Weights of a small GPT-style language model, trained from scratch on English Wikipedia.
Size: 11 layers, width 384, 6 heads of 96 (1 for keys and values), MLP 1536 GELU, vocabulary 32000, 43.3M parameters.
Architecture: rotary positions, untied embeddings, attention and MLP in parallel.
Training: a variant of Adam for these matrices, 5737 steps.
MLP neurons of a small language model. Each row is named by its layer, matrix (up: input weights) and neuron, and shows model dimensions 176-271. Each number is 128 + 32 x the weight over its row's rms, rounded and kept within 0 to 255.
After each neuron's rows, "fires on" lists the tokens most often at its 100 highest values on Wikipedia text that the model never trained on.

L7.up1112 [105 137 119 119  86 115 136 116 154 136 139  74 144 133 119 160 188  96 123 130  94 120 137 217 149 143 147 105  82 157 139 154  76 102  76 123  56 136 160 146  59 134 107 147 126 147  81 100 132  93 138 212 167 143  88  53 151 110 104 113 126 111 139  68  91 154 145 112  98  75 120 138 108 143 119  96 172  94 137 156  92 116 134  85 176 129 148 169 137 175 141 114 136 168 103 156]
fires on: ".", ","

L7.up1467 [ 28 155 136 132 122 111 146 112 146 148 133 138 188 190  98 178 134 127 133 148 115 130  77 204 149 153  94 100  86  93 140 107 128 104 108 103  64 161 154 147  93 152 144 135 100 101  95 171 111 135 135 166 199 148 115 104 121 149  35 143 152 138 171 162  79 149 113 158 141 107 130  87  76 103 146 104 130  44 113 138 168 147 131 136  93 116 109 155 121 161 148  93 146 123 107 152]
fires on: ";", " and", ",", "."

L5.up284 [143 121 149  92 126 116 115 187 179 127 129  19 165 171  91  72 133 223 113  99 131 164 129 213 138 138 134 122 106 124 154 130 147  57 119 153 125 209 101 110 125  93 153  82 126 176 163  97 195 148 114 169 117 158 136 134 112 176 111 107  96 142  93 129 130 104 116 159 137 106 113 122 155 112 159  93 198 100 114 149 121 141 114 144 104 122 105 118 133 125 117  78 108  88 130 156]
fires on: "'", " Museum", "$"

L6.up1269 [ 71 171  83 105 132 118  96 120 141  74 192 127 163 166 129 109 185 141 135 145  88 175 100 101 165  98 133 139 104 144  88 158  97 164 102 170 101 147 168  81 169  83 213  89 131 134  87 116 172 163  66 123 130 193  99 134 132  98 135 122 113 133 132 105 157 137  97 151  83  87 105 112 111 143 127  87 148 126 199  91 125 157 167  47 100 150 165 129 125 157  71  85  89  71 181 141]
fires on: " there", " it", " he", " There", "There", "'"

L7.up955 [156 101 138 111 149 143 142 106 161 129 155  64 146 156 101  84 134 128 115 113 142  85  60 169  54 153  91 102  75 182 127 102 136 133 131 115  97 148 152 139  92 135 151 178 131  98 159 148 110 164 154 123 161 104  84 159 104 145 129  84 119 116 136 120  75 157 167 151 163 151  65 147 141 152 168 114 150 137 122 117 163  78 134  72  76 171  33 132 105 202  99 114 169 140 190 124]
fires on: " his", "s", "'", " her", " His", " and"

L7.up787 [ 99 135 151 165 152 153  82  95 171 144 130 126 127 185  99 143 149  90  69 119 135 124  56 200 115 166 141 157 112 115 134 118 109 138  87 143 116 134 110 162 140 136  91 111  83 117  85 189 136 133  47 128 130 166 112 120 110 134  95 131 140 143 160 165  99 143  66 141 129  68 188 149  53 124 175 147 111  97 114 158 120 177 105 125  89 150 113 138 126 161 136  98 137 132 128 142]
fires on: ";", ");", ".", "\";"

L6.up685 [ 98  90  97 107 107  88 101 151  94  83 148 101 139 159  95  98 140 172 120 127 102 117  64 126 149 207 171 142 117 141 176 110 130  69 106 109 113 115 168 174 171 102 113 157 121 198 121 147 100 144  82 171  84 143 100 147 154 126  70 158  71 139  90  75  95 103 109 103 156 200  90 104  90 140 123 110 144  87 120  99 180  97 176 115 171  98 103 101 102 130 110 117  87  93 166 180]
fires on: ",", "-", " |", " and", " Northern"

L6.up1089 [106 158 125 116 119 133 124 118 152 141 154 108 126 185 181 114 121  75  93  73 108  92 124 122 101 137 124 104  55 146  88  75 180 131  92  99 142 167 147 113  53 122 156 143  93  72 191 120 178 163 108 160 116 170 108  92 102  48 106 160 134  98 137 152  94 140 120 126 210 117 117 109 113  86 177 127 114  84 157  89 122  92 119  98 186 165 136 109 123  84 146 149 210 116 152 104]
fires on: " I", "I", "'", " \"", ":", " to"

L6.up814 [ 98 152 154 148  62 141 114 132  91 190 147  97 137 129 124 124 123 202 141 109  83  97  80 117 142 142 124  99  92 144 171 102 127 111  84 150  97 142 128 167 155 155 131 130 162 143 116 193 167 209 135 128  99 122 105 170 129 111  93 114 124 121 106  86  96  82 139  77 158 231 181 151  83 109 158 135 140 136 158  84 201  92 128 107 105 208 117 115 116 179 136 112 166  67  98 105]
fires on: "-", " and", "\n", " his", " that", " this"

L7.up1345 [138 104 120 130 149 123 119 142 108 100 152  76 119  68 110  94 173 122  92 121 111 127 127  86 109 104 181 145 159 112 181 126 125 112 124 132 123  91 120 135  89 182 184 110 146 128  95 121 149 116 122 128 219 163 120 117 147 119 122 146  95 163 165 134  46  67 169  85  71 119 149  74 141 171 138 145 167 169 109 165 152 137 144 139 151 162 103 117 174  99 186 103 129 120 155 107]
fires on: " to", " ", " a", " that"

L5.up747 [ 90 141  76  81 132 159 126 139 155 105  91 101 151 186 132 111 104 149  96  85 121 145 113 185 147 124 126 148 134 124 135  99 137 144 109 174 159 185 114 115  99 145 126 115 101 178 107 111 128 177 103 106 131 183  94 101 166  99 157 117 105 119  42 151 139 157  90 158 197 186 159 147 123 150 149 107 181 132  83 147 106 100 127 109 175 126 106 149 101 163 147  79 125  85 145  97]
fires on: "===", "==", " ==", " ===", "====", "'"

L6.up663 [ 66 127 110 118 163 132 162 154 100 156 164 100 130 150 153 101 163 160  87 150  59 178 125  73 147 134 199  59 113 141 170 134 184 110 150 109  83 111 107 155  98 120 171 140 126  96 116 163 132 112  97 109 170 142 119  75 142 159 156 212 111 137 128  97  86 127 108 106  64 148 181 124 112 146 134 200 166  59 103  89 163 136  99 131 104  86  91 149 144 151 200 115 106 142 114 157]
fires on: ",", " and", "'"

L7.up731 [102 114 142  85 121  95 103 164 137  49 154 181 108 163  62  64  80 125 110 158 127 115  70 102 101  79 113 119 127 166 170 104 173 137 120 181  97 125 155 200 158 141 203 119 155 112 145 156  98 166  87 158 137 136 150 127 123 138 137 105 169 149 151  86 102 144 121 152 176 160 150 124  77 145 132 162 162 120 174 129 167 167 148  76 111 162 170 137  75 132 189 125 118  96 153  96]
fires on: " such", " ", "th"

L7.up920 [ 23 105 149 133 162 137 101 169 161 126 102  93  89 115  80  80 163  46 117 202  81 140 102 154  68 152 146 113 150 131 138  90 130 109 120 123  97 146 137 129 116 106 146 108 115 181 167 165 117  98  74 102 116 166  66 121 157 157 112 170 110 172 111  87 105  74 180 156 147 114  59 175 117 156 171 126 140  94 113  71 159 132 172  83 157 143 168  79 100 155 113 143 139 131 128 124]
fires on: " a", " his", " A", "s", " her", " the"

L5.up11 [136  94 112 169 115 124 196 197  95 147 128 153  91  90 135 159 167 151 152 173 120  58  76  84 100 132 190  98 102 144 152  91  59 141 125 135  29 184 107 115 144 137 124 149 144 145  93 143 145 103 135 131  98 117 176 115 196 135 156 154 156 123 110  89 128 181 120 115 139 103 158 142 114 178 148 155 147 104 110 108 127 106 125 152 121  82  60 106 174  97  75 126 137 183 124 155]
fires on: " ", " 1"

L6.up242 [ 97 128 143 129 164  91 113 137 143 115 190 151 115 135 154 143  92  78 110 155 112 116 125  83 141  64  76 162 130 160 126 151 103 134 123 113 116 170 136  94  99 171 103 140  91 154  74 128 171 149 133 110  55 152 114 150 130  87 168  99 103  61 109 147 109  70 110 119 137 104 149  88 104 138 165 180 116 100 108 127  88 148 111 133 180  98 112 152 151 146 136 125 127 119 112 109]
fires on: " |", " of", ",", " 3"

L6.up1384 [109 169 116 178  70 115 135 147 154 144 154 121 125 109 164  82 140 171  66 155 116  93  78 196 116  92 107 158  87 109 123  89  95  73 142 194  85 166 177 128 120 140 131  76 124 144 129 129 169 160 148 122 117 171  92  99 133  98 148  99  87 129  74 139 142 153 123 120 157 140 112 123 113 102 119 203 142  87 122  74 106 178 168  85 203  86 140 163 111 181 133 166 105 147 111 119]
fires on: "s", " States", "'", "i", " Union", "."

L7.up280 [ 98 148 125 103  99  86 172  97 156 185 201 133  88 104 111 107 137 133 105  90 144 148 140 138 100 119  94 120  87 146 165 133 109 114 127 148  79 125 133 143  91 173 133 100 123 193 116 141 164 112 136 110 104 134 103 105 166 118 168 184 110  87 123 147 105  94 135 134 103 183 107 136 130 156 179 188 116 120 117 139 145 127 133  97 133  61  88 161 151 147 110  68 102 142 136 166]
fires on: " the", "s", "'"

L7.up1512 [133 142 137  94 169 154 177 116 181 136 116 170 114 146  95 135 173 150 113 189  49 127 104 156  82 120 123  88 155 113 139 146 101 155 114 119  99 112 205  86 112 158 149 147 119 144 132  71 147 122 100 147 137 199 112 153 126 193 119 122 116 111  61 118 155 138 118 131 103 104 134 107 113 132  83 104 156  27 161 132  72 146 134  16 111 132 142 125 141 106 160 117  47 113 122 121]
fires on: "'", " |", " its", " their", " it", " to"

L6.up387 [ 95 164 145 108 189 135 207 133 155 104 150 126  84  89 100 120 138 161 149 166 101 150 120 133 136  49 115 120  95 111 139 144 150 126 127 111  94 134  85 154  86 176 153 165 119 125 117 148 159 144 128 110  98 150 142 103 122 155  76 156  96  36  88  95 109  99 116 107 154 128 128 134  95  83 187 152 144 159 131  93 216 153 151 122 118  78 157 162 105 163 127  65  75 187 135 147]
fires on: ",", ".", "'", " in", " of"

L5.up1033 [106  60 159 113 182  87 112 142  81 121 120  81 110  95 113 134 147 120  88 163 130 142 122 154 100 155 137  71 129 163 125  86 151  60  96 151 143 132 104  72 129 117 137 176 116 143 146 130 109 140 126 129  85 176 179 159 130 175 121 136 133 124 104 109 177 122 156  95  80 118 169 112 141 135 139 155 121 126 163  90 119 195 138 117 108 180 102 119 154 175 190 143 167 143 149 142]
fires on: " (", " of", " |", " in", " –", " from"

L6.up691 [ 47 122 139 121 111  60  82 137 166 105  96 129 182 109  85  73 115  74 113 168 118 145 200 105 133 108  64  99 162 203  29 161 163 140 118 157 193 138 113 113  73 142 190 115  81  95 130 115 196 158 112 113 165 161 137 115 106 112  80 125 107 120 161 143 129  97 123 116 116 131 114  99 134 137 190 161 101 157 113 127 125 197 134 164 172 120  89 147 118 159 183 155 153 139 210  93]
fires on: " |", "And", " –", " -", " +"

L8.up246 [ 87 141  98  94  95 126 161 112 141 154 112 107 203 141  65 125 112 123  95  94 133 115 172 169 119 144  87 150  88 184 132 130 122  57  89 152 158 125 104 144 118  71 182 125 136 142 149 118 231 149 115 185 130 148 140 119 125  74  45  96 122 121 114 167 109 142 123 181 144 101  91 122 156 197 190 125 139  97 144  92 100 140 163 115  77 133  73 111 127 131 150 146 152  39 122  86]
fires on: ",", " to", " Matt", " Rocky"

L7.up957 [ 89  78 105 104 125 184 152 183 117 114  75 104 145 108 156 152 167 209 150 100 123 133 106  74  97 100 102 106  63 143 115  95 106 141  60 186  69 161 120  98 112 165 160 101 172 187 211 175 153 164 126 157 122 188 144 158 153 132 103 136 132 145 124 117 125 113 159 155 132 107 153 189 104 158 120 130 140 118 129 140 115 135 113 139  88 142 143 152  97 106 105 103 127 143 126  83]
fires on: "-", "ru", "NED", " ("

L5.up1212 [103 129 140 166 105 104 133 100 133 107 120  73 172 160 135 136 137 139 159 182 158 160 153 142  77 169 138 104 110 135 131  80  84  95  97 131 108 162  85  85 141  98 128  99 122 143 176 108 197 171 110 119 158 141 123 136 153  91 152 203 126  34  60 103 143 177  37 147 163 131 179 164 142  65 144 123 113 123  83 177 123 198 104 111 147  99 118 174 127  94 118 141  94  89 103 136]
fires on: "'", "d"

L5.up888 [ 99 118 113 117 139 103 102 142 137 192 173 113  87 157  88 104 105 232 156 129  57 102 143 110  88 174 123  57 152 162 102  89 119  96 105 131 159 121 167  97  84 144 186  95 108 144  98  99 131 145  60 183 149 149  98 143 126 159 147 124 145 105 180  94 143 107 158 114 141 151 169 188 135 118 162 110 150 101 179 104 132  90 172 139 161 174  95 167 184 183 156 123  71  99  85  90]
fires on: "-", " ", " of", ".", ":", "\n"

L8.up1103 [118  86 152 123 167  88 149 135  46 102 114 140 123 183 116 102 172 104 112 128  97  88 107 180 108 139 100 131 148 116  75 112 101  53 117 115 123  97 152 150 112 174 190  96 139 124 120 154  80 101 109 125 140 131 114 136 151 113 115 141 117 100 129  73  95 133  81 135 167 107 178  49 161 134  81 164 148 125 196 154 116 129 116 118 111 154 173 155 120 143 133 122 111  79 149  78]
fires on: " of", " a", " ", "N"

L8.up235 [ 63 161 168  85 160  74 106 140 176 129 152 101 144  81 109 180 119 157  96  79 129  79 129 103 144 173 124 160 165 121 200 100 132 163 136  87 147 127 105  94 124 120 168 137 170 128 111  90 138 138  80 101 128 147 161 109 118 151 133 147 130  87  95 152 157 172 144 149 154 131 130 141 119 110  87 108 164 123 121  64 129 149 176 109 147 135 159 123 182 163 114 113 116  79 135  88]
fires on: "-", " is", " '", ",", " was"

L8.up1146 [ 79 114  93 106 120 117 158 177 112 164 151  54 110 141 162 178  80 138 110 146 107 121 142 176 114 159 160 103 138 175 101 136 124 132 102 158  86 176 114 158 105 114 132 147 111 206 142 114  94 126 144 107  90 149 135 156 180 175 147 234 140 136 148 101 136 149 163  91 121 132 150 178 105 157 123 100 121 123 101 140 140 114 138 133  87 114 133 122  98 151 154 151 133 129 108 111]
fires on: " ", " the", " early", " L", " Early", " The"

L8.up1466 [120  93 117 103 129 148  95 171 109 133 158 135 158  75  96 161 100 150 100 164  86 139 120 108 175 144 139  99 132 175  90  75 154 173 107 164 128 208 101  87  79 131 175 121 105 148  94 173 231 109 132 116 117 194 126 172 156  99 114  99 117 121 158 120 118 126 184 167  76  81  97  92 160  99 100 139 115  74 120 112 122 113 110 132 136 121  82 174 165 160 164 155 179  86 162 152]
fires on: " |", " 2", " "

L5.up1290 [115  83 104 165  90 111 106 135 140 141 137 138 169 155 132  94 131  85  94 153  92 157 109 163 145 109 173  49 157 124  96 166 144  93 126  83  95 147 121  99 102 108 123 136 104 123 128 160 176  99 125 174 142 193 139  74 128  45  81 151 164 140 107 151  94 152  79  92 103 195 125 130 123 104  94 125 126 108 163 128 116 124 107 119  77 133 105 119 176 162 133 124 160 104 131 162]
fires on: "\n", " and", ",", " |", " yards", " 2"

L8.up85 [ 86 152 158  98 132 160 119 121 167 199 109 113  78 171 131 192 150 107 106  86  84  80 140 187  99 139  97 144  86 167 181 129 143 108 104 164  75 189 106 133 104 129 118 133 126 132 140  92 182 113  78 122 126 196 158  92 148  86 125 129 175 150 115  99 128  67 107  97 158 126 174 131 162 193 175 136 133 122 105 152 132 128 149 145 149 109 153 134 121  92 180  79 150 155  93 148]
fires on: " \"", " (", "-", "s", "'", " over"

L6.up1363 [131 107 106 123 179  99 221 146  59 114 131 108 107  79 150  69 136 129 152 121  84  93 144 108 114  90 163 171  54 103 125 143 153  86 108 140 112 142 113 120 197 110 105 159 139 156 151  82 168 113 137 133 132 143 173 106 173 166 148 138 138 107 138  78 181 119 148 106 130 142  86 113 157 111 138 105 142 178 118  83 111 130 143 157  99 138 138 160 131  87 109 127  98  91 146 106]
fires on: ",", " very", "e", "re", " too", " more"

L8.up1218 [104 130 161 159 128 146 102 111  85 114 140 144 123 148 116 124 148 111 130 112  96 155 110 118  89  62  91 114 147 110 144  64  48 144 143 112 126  93 116 145  73  96 177 104  92 127 148  97 107 145  97 142 100 177 102 134 109  75 129 114 157 120 116 117 139 130  84 110 182  92 111 144 126 128 154 109 176 152 157 158 139 116 122 155 100 132 122 175 179 113  94  74 159  81 116 169]
fires on: "'", "-", "’"

L7.up992 [106  94 117 134 119 147 144 115 145 162 135 121 179  89 108  76 154 149 107 132 134 190 119 134 132 169 141 137  77 169 115 111 153  88  80 121 176 176  98 110 184 116 168 139  85 100 139 148 170 109 155 131 136 136  93 103 166 117 162 113 121  49 161 149 125 123  81  88 130 102  77 134  68  90 145 148 163 118 150 132  88 136 174 107 158  94 106  50 150 119 136 162 171  79  71 160]
fires on: " to", ",", " in", " since", " not"

L5.up900 [ 73 139 119  28 117 150  79 159  93 119 122 183 115 150 125 110 128 149 153 119  79 182 178 153  98  63 101 147 152 165 200  87 126 123 132 148  98 150 141 151 103 117 189 109  74 181 160 168 114 137  70 130 129 180 117 143 147 140 129 147 101  98 104  82 132 152  87 163 140  97 174 162 153 124 123 103 137  86 157 174 139 166 125 106 116 141 141  93 104 149 218  70 119  99  87  97]
fires on: " ", " of"

L6.up1116 [ 95 110 138 126 132 129 124 123  60 101 143  80 137 116 121  85 209 116 146 131  77 146  78 136 118 150  76  57 124 111 131  65 138  55 114  86 109 144 148 139 132 131 164 109 163  84 114  75 146 133  53 225  81 147 127  94 118 134 123 101 118 132  76 120  80 151 107 131 173 184  70 120 119 144 162  99 167 148 125 130 204 112 117 125 158 168  62 103 158 149 118 115 178 113 111  90]
fires on: "s", "'", ":", ",", " |", " death"

L8.up516 [124 126 159  75 124 118 151 165 106 197 152 134  82 107 166 171 113 134 148 124 184  82  90  83 144 187 141  99 118 147 196 151 109 177 145 111  89 165 145 147 115 107 143 125  62 124  91 168 142  69 136 126 111 144 150 134 174 179 166 122 133 137 164 113  70 111 127 147 135 112 150 120 140 110 191 108 133  66 159  90 120 163 136 114 106 159  50 112 163 137 116  99 136 176 171 148]
fires on: " the", " and", " released", " ", " of", "released"

L6.up1283 [117 132 110 136 125 158 140 126  85  89  76  83 139 142 112 119 120 115  98  76  88 118 157 108 144 136 188 106 146 135 169 153 164  88  78 106 149  83 133 100  71 130 142  77 117 114 139 139 141 118 130 137 100 177 119 170  97 110 165 105 138  67 157 159 113 124 162 114 149  72  62 157  42  94 150  96 185  99 107 131 149 143 150 172 108  89 166  68 113 150 171 125 142 191 191 133]
fires on: " is", " =", " a", "|---|---|---|"

L7.up559 [ 95 115 157 178 147 163 138 147  93 109 206 147 144 112 131  67 130 140  88  96 185  88 111 136 182 182 152  51 115 140 126 140 153 135  99 102  92 128 121 138 104 119 156 175 205 173 133 164 131 188 122 130 148 158 111 136 116 118  24 120 153  75 153  85 118 125 111 131 129 120  86 120 118 117 191  95 108 133 193  44 175  81  61 120  97 142 110  78 107 148 114 117 176  81 157  90]
fires on: " and", " not", "s", "m", " for"

L7.up1389 [116 128 123 144 117 129 127 117 108 125 104 176 107 162  77 164 169 110 165 141 119 128 111 159  65 118 165 134 121 135 143 118 112 111 105 157 108 108 130 131 152  94 121 116 153 204 161 200 171 158 148 144  84 198 152 127 136 115  88 161 107 189 156  89 104 138  89 138 143  42  95 195 101 148 147 112 108 179  99 187  92 130 192 118 165  62 143 103 111 175 109 113 147 151 128 138]
fires on: " A", " a", " J", ")", "A", ","

L6.up798 [128 126  77 108 144  91 148 115 149  79 149  96 152 114 139 134 166 189  92 151 138 114  96 159 111 116  74  78 116 142 148 131  82 137 126 134  93 186 136 124 144  94 144 158 143 127 115  87 155 138  95 126 194 144 129 166 166 113 122 191  94 140  90  91 163 120  93  97 115  99 128 120 162 153 161 115 137 103 121 109 164 120 186 118 133 139 167 162 154 224 125 135 114 116 185 134]
fires on: " this", " the", " same", " that"

L8.up1110 [148 101 191 109 121  93 108 149 112 109 146  97 152  92 161  86 128 167 205 139 131 132  64 136 113 174  71  94 100 148 177  92 123 165 129 156  91 124  44 151  63  72 148 125 122 120 152 164 160 111 106 140 156 146 142 175 143 136 125  81  83 151 108  38 126  78 129 133 151 126 186 178 145  97 102 223 126 133 156 128 119 128 131  70 191 149 170 118 200 149 187  98 147 155 151  70]
fires on: " the", " as", " The", " As", ":", "s"

L8.up881 [121  67 175 143 139 129 172 124 146 163 102 136  99  79 152  99 142 183  93 103 163  91 103 146  87 161  80 152 142 168 130  97 126 127 125 165 148 119 164 115 119 148 121 114 122 147 158  80 153 143 138 164  75 130 116 138 159 122 128 164 172 147 120 130 159  68 110  91 135 162 145 183 113 128 101 134 126 111 164 134 114 110 164 140 141  92 115 129 183 112 191 107 155 157  93 127]
fires on: " the", " ", " \"", " ("

L5.up944 [ 85  68 153 113 177 111 131 125  51 127 122 131 168  83 163 148 139 167 134 146 141 122  64 109 113 153 167  65  63 157 110  96 112 155 125 143 121 140 170 137 127 128 175 143 149 136 132 120  77 106 162 177 124 148 122 144 132 113 166 152  58 170 124  98  90  73 116 101 164 117 111 151  55 126 122 178 181 163 182 153 177 131  98 129  57 113 155 188 132 149 128 102 159  79 178 152]
fires on: " and", ";", "\n", " (", ",", "ing"

L5.up669 [ 98  97 100 139 166 129  65 193 130 122  65 150 147 135 126 129 144 109  52 123 107 102 120 115 161 117 179 181 109 119 153 161 185 103  92 199 104 197 147  92 134 104 135 140  78 100 141 187 185 109  97  99 128 177 119 124 100 118 121 136 164  92 147 145 214 147 110  89 128  93  98  74  77 149 132  88 146  96 151  97 151 149 136  95 115 110 136 123 104 187 137  99 131 188 164 112]
fires on: " a", " which", " in", " one", " is", " 0"

L8.up96 [ 82 107 143 121 155  99 109  97 105 142 132 151  88 150 144 102 124 135 144 123 117 168 129 122  87 145 100 152  92 140 136 136  89 137 104 194 133 115  99 143  44 146 151 157 103 124 127 120 105  97  77 123  99 169 110 126 207 111 126 113 131 150 170 101  90  66  91 103 248 174 183  89 115 163 138 148 152 120 157 176 121 109 141  60 132 187 113 138 112  58 146 124 156  87 150 145]
fires on: "'", "-", " the", " as"

L7.up749 [120  58  89 121 161 111 131 130  85 102 142 161 104 116 127  79 168 163 124  99  99  89  78 148 108 134 110 141 116 184 197 135 113 136 138 112 132 132 143 124 139 126 168 120  96 162 106 117  88 145  79 145 198 149 122 120 124 159 115 173  97 125 178 122 146 143  70 110 117  78 114  97 140 189  91 101 133 133 103 117 119 130 157 132 184 140 159 135 156 131 130 102 154 146 133 162]
fires on: " ", " to", " also", " so", " only", " already"

L8.up1290 [ 64  72 128 156 126  94 143 114 143 149 100  70 126 121 133 155 134 211  96 144 123 166 112 105 102 162 115 109  87 146 132 107 153 121 136 158 108 113 113 121  94 157 192  76 134 109 166 145 125  85  79 172 147 168 166 169 141 152  94 108 137 121 135 124  98 110  54 104 116 102 147 158 107 168 105  90 175  88 201 134 139 137 100 113 193 104 148 162 149 170 114 100 131  86  80 103]
fires on: "-", " under", " (", "\n", "'"

L5.up606 [178 123 105 141 162 151  99 187 111 133 154 103 134 122 139 137 124 114  82 129  90 130  63 118 154  94 121 163 114 117 123  98 143 123 103 148  46 148 173 133 161  74 151 115 123 135  93 154 155 157  93 143 101 122 121  70 175 151 148  78 151 135 105 119 113 123 151 110 166 154 126 161 175 111 100 125 112 114  94  88  80 152 134 127 129  88 141 170 115 155  95 125  90 122 151 150]
fires on: "'", "s", " such"

L6.up950 [ 86  78 116 121 125 179 143 128 116 172 140 106 152  87  78 159  86  84 147 184  68  83 104 103 120  98 108 129 109 176 119 132  89 166 132 164  85 137 112 164 114  73  96  60 138  73  84  63 139 139 136 178 100 118 160 127 154 117 164 122 182 126 123  58 143 130 118 172 135 134 166 112 127 129 171 158 121 136 166 122 145 123 119 144 103  81  92 145 171  92 149  77 101 131 126  80]
fires on: " ", "or"

L5.up261 [ 87 161  90  54 204  91 143 157 129 104 145  84 186  93 119 114 125  98 158 106  42 100 117 149 124 130 132 104  99 108 148 125 209  64 141 135  91 162 142  98 159  95 145 102 135 125 125  68 178 157  89 121 136 149 148 124 140 130 152 104 117 139 126 117 134 187 173  97 164 144 185 136 100 127 123 123 160 112 131 126 125 136 129 124 137 145 127 143 144 157 161  64 129  84 165 111]
fires on: "\"", ",", "e", "\n", "t"

L6.up31 [146 134 159 155 116 118 151 172  83  98 155 129 116 136 106 106 106 151 148 138 163 120 117 121  99 176 108 157  73 235  91  56  74  61 109 107 158 144 116 148 162 128 161 151  62 155 106 124 121 148 111 153  96 125  92 138 165 138  89  96  58 124 128 148 116  57 144 119 148 181 102 154 164  97 140 126 129 164 150 148 165 109  73 131 131 138 148 110 116 109 154 127 129 124 121  74]
fires on: " \"", "-", "–", "th", " and"

L8.up1070 [101  86 104 205 100 144 162 118 143 129 165 146 122 116 126 156 163 149  91  74  75 128 111 140  71 152 119 127 116 172 145  84 193 163 129 152 103 185 137 144 104  98 154 128  75  85 160 144 153 126  87 192 102 132 100  98 147  87 102 165 177  84 102 119  99 119 173 126 200 148 142 124 102 159  99 165 156 163 181 156 120 108  86 176 143 146 124 150 140 103 157 104 174 180  87 103]
fires on: "\n", " ", " (", " \"", " in"

L7.up892 [ 50 146 149 136 122  93 175 111  89  87  96 141 143 112 126 154 143  82  73 143  93 110 112 161 139 199 149 128  72 169 134 106 151 105  99 147 101 129 117 170  89 101 136 162 107 173 102 172 134 100 126 208 104 169 102  98 165  67  66  89 175  67 205  77  83  79 138 108 177  49  88 134 125 111 159 130 170 113 146 153 135 139  92  97 177 111 150 167 114 156 148  87 165 160 176 112]
fires on: ",", ":", "'", "}_"

L8.up594 [ 79  96 162 155 155  75 133 214  96 199 120 108 101 109 108  71 120 100  72 136 102  96 145 118 142 141 157 171  45 153  94  79 157 112 111 141 117 100 108 158 103 104 133 140 108 132 131 123 142 175 135 155 102 162 130 110 123 175  91 151 127 113 167  76 108 114 149 150 147 127 131 188  98 172 121 110 104 110 120  99 186 194  98  97 148 151 131 102 113 215 159  91 143 153 109 110]
fires on: " The", " the", " A", "The"

L5.up1176 [159  79 113 118 152 114 105 119 151 171 154 104 153 104 159 176 171 138 130  59  83 144 116  98 146 196  85 133 114 181 174 150 109 121 111 153 134 173 151  73  68 130 122  83 149 116 121 125 116 147 131 164  95 146  85  85 156 124 154 131 137 177  59 132 169 156 133 118 172  85 203 195  84  93 105 147 180 106 136 144 167 146 195 123 172 117  83 144 189  96 176 131 171 129 158 162]
fires on: "s", ".", "m", "-", ","

L6.up875 [132 135  88 134  80 134 161  91 113 201 118 158 114  83 103 120 109 142 189  82 111 139 123 135 160  82 116 144 132 126 127  73 162  85 140  89  76  97  59 100 124 120 164 136 136 124 127 108 155 149 120 109 147 164  73 118 190 125  89 157 127 103 122 145 100 100  37 132 141 113 190 117 154 130 155 130 134 121  98 129  57 134 166 150 162  86 155 160 177 114 102 112 103 139 115 121]
fires on: "-", "s", "'", " is", "en", "m"

L7.up860 [160 150  95 157 143  81 176 104 176 169 136 109 102  63 128  77  95 107 180  90  54  97 135 169 171 135 160 106 139 124 109 122 112 150 115 105 124 121 154  85 128 137 109 119 176 106 132 180 146 188 137 176 125 152 104  85  98 131  95 144  96  71  75  80 159 171  10 124 180 147 126  59  72 135 137 164 107 154 184 157 116 159 164 127 109  94 130 139 182 113  94 131 147 168 145  61]
fires on: " was", " is", " be", "s"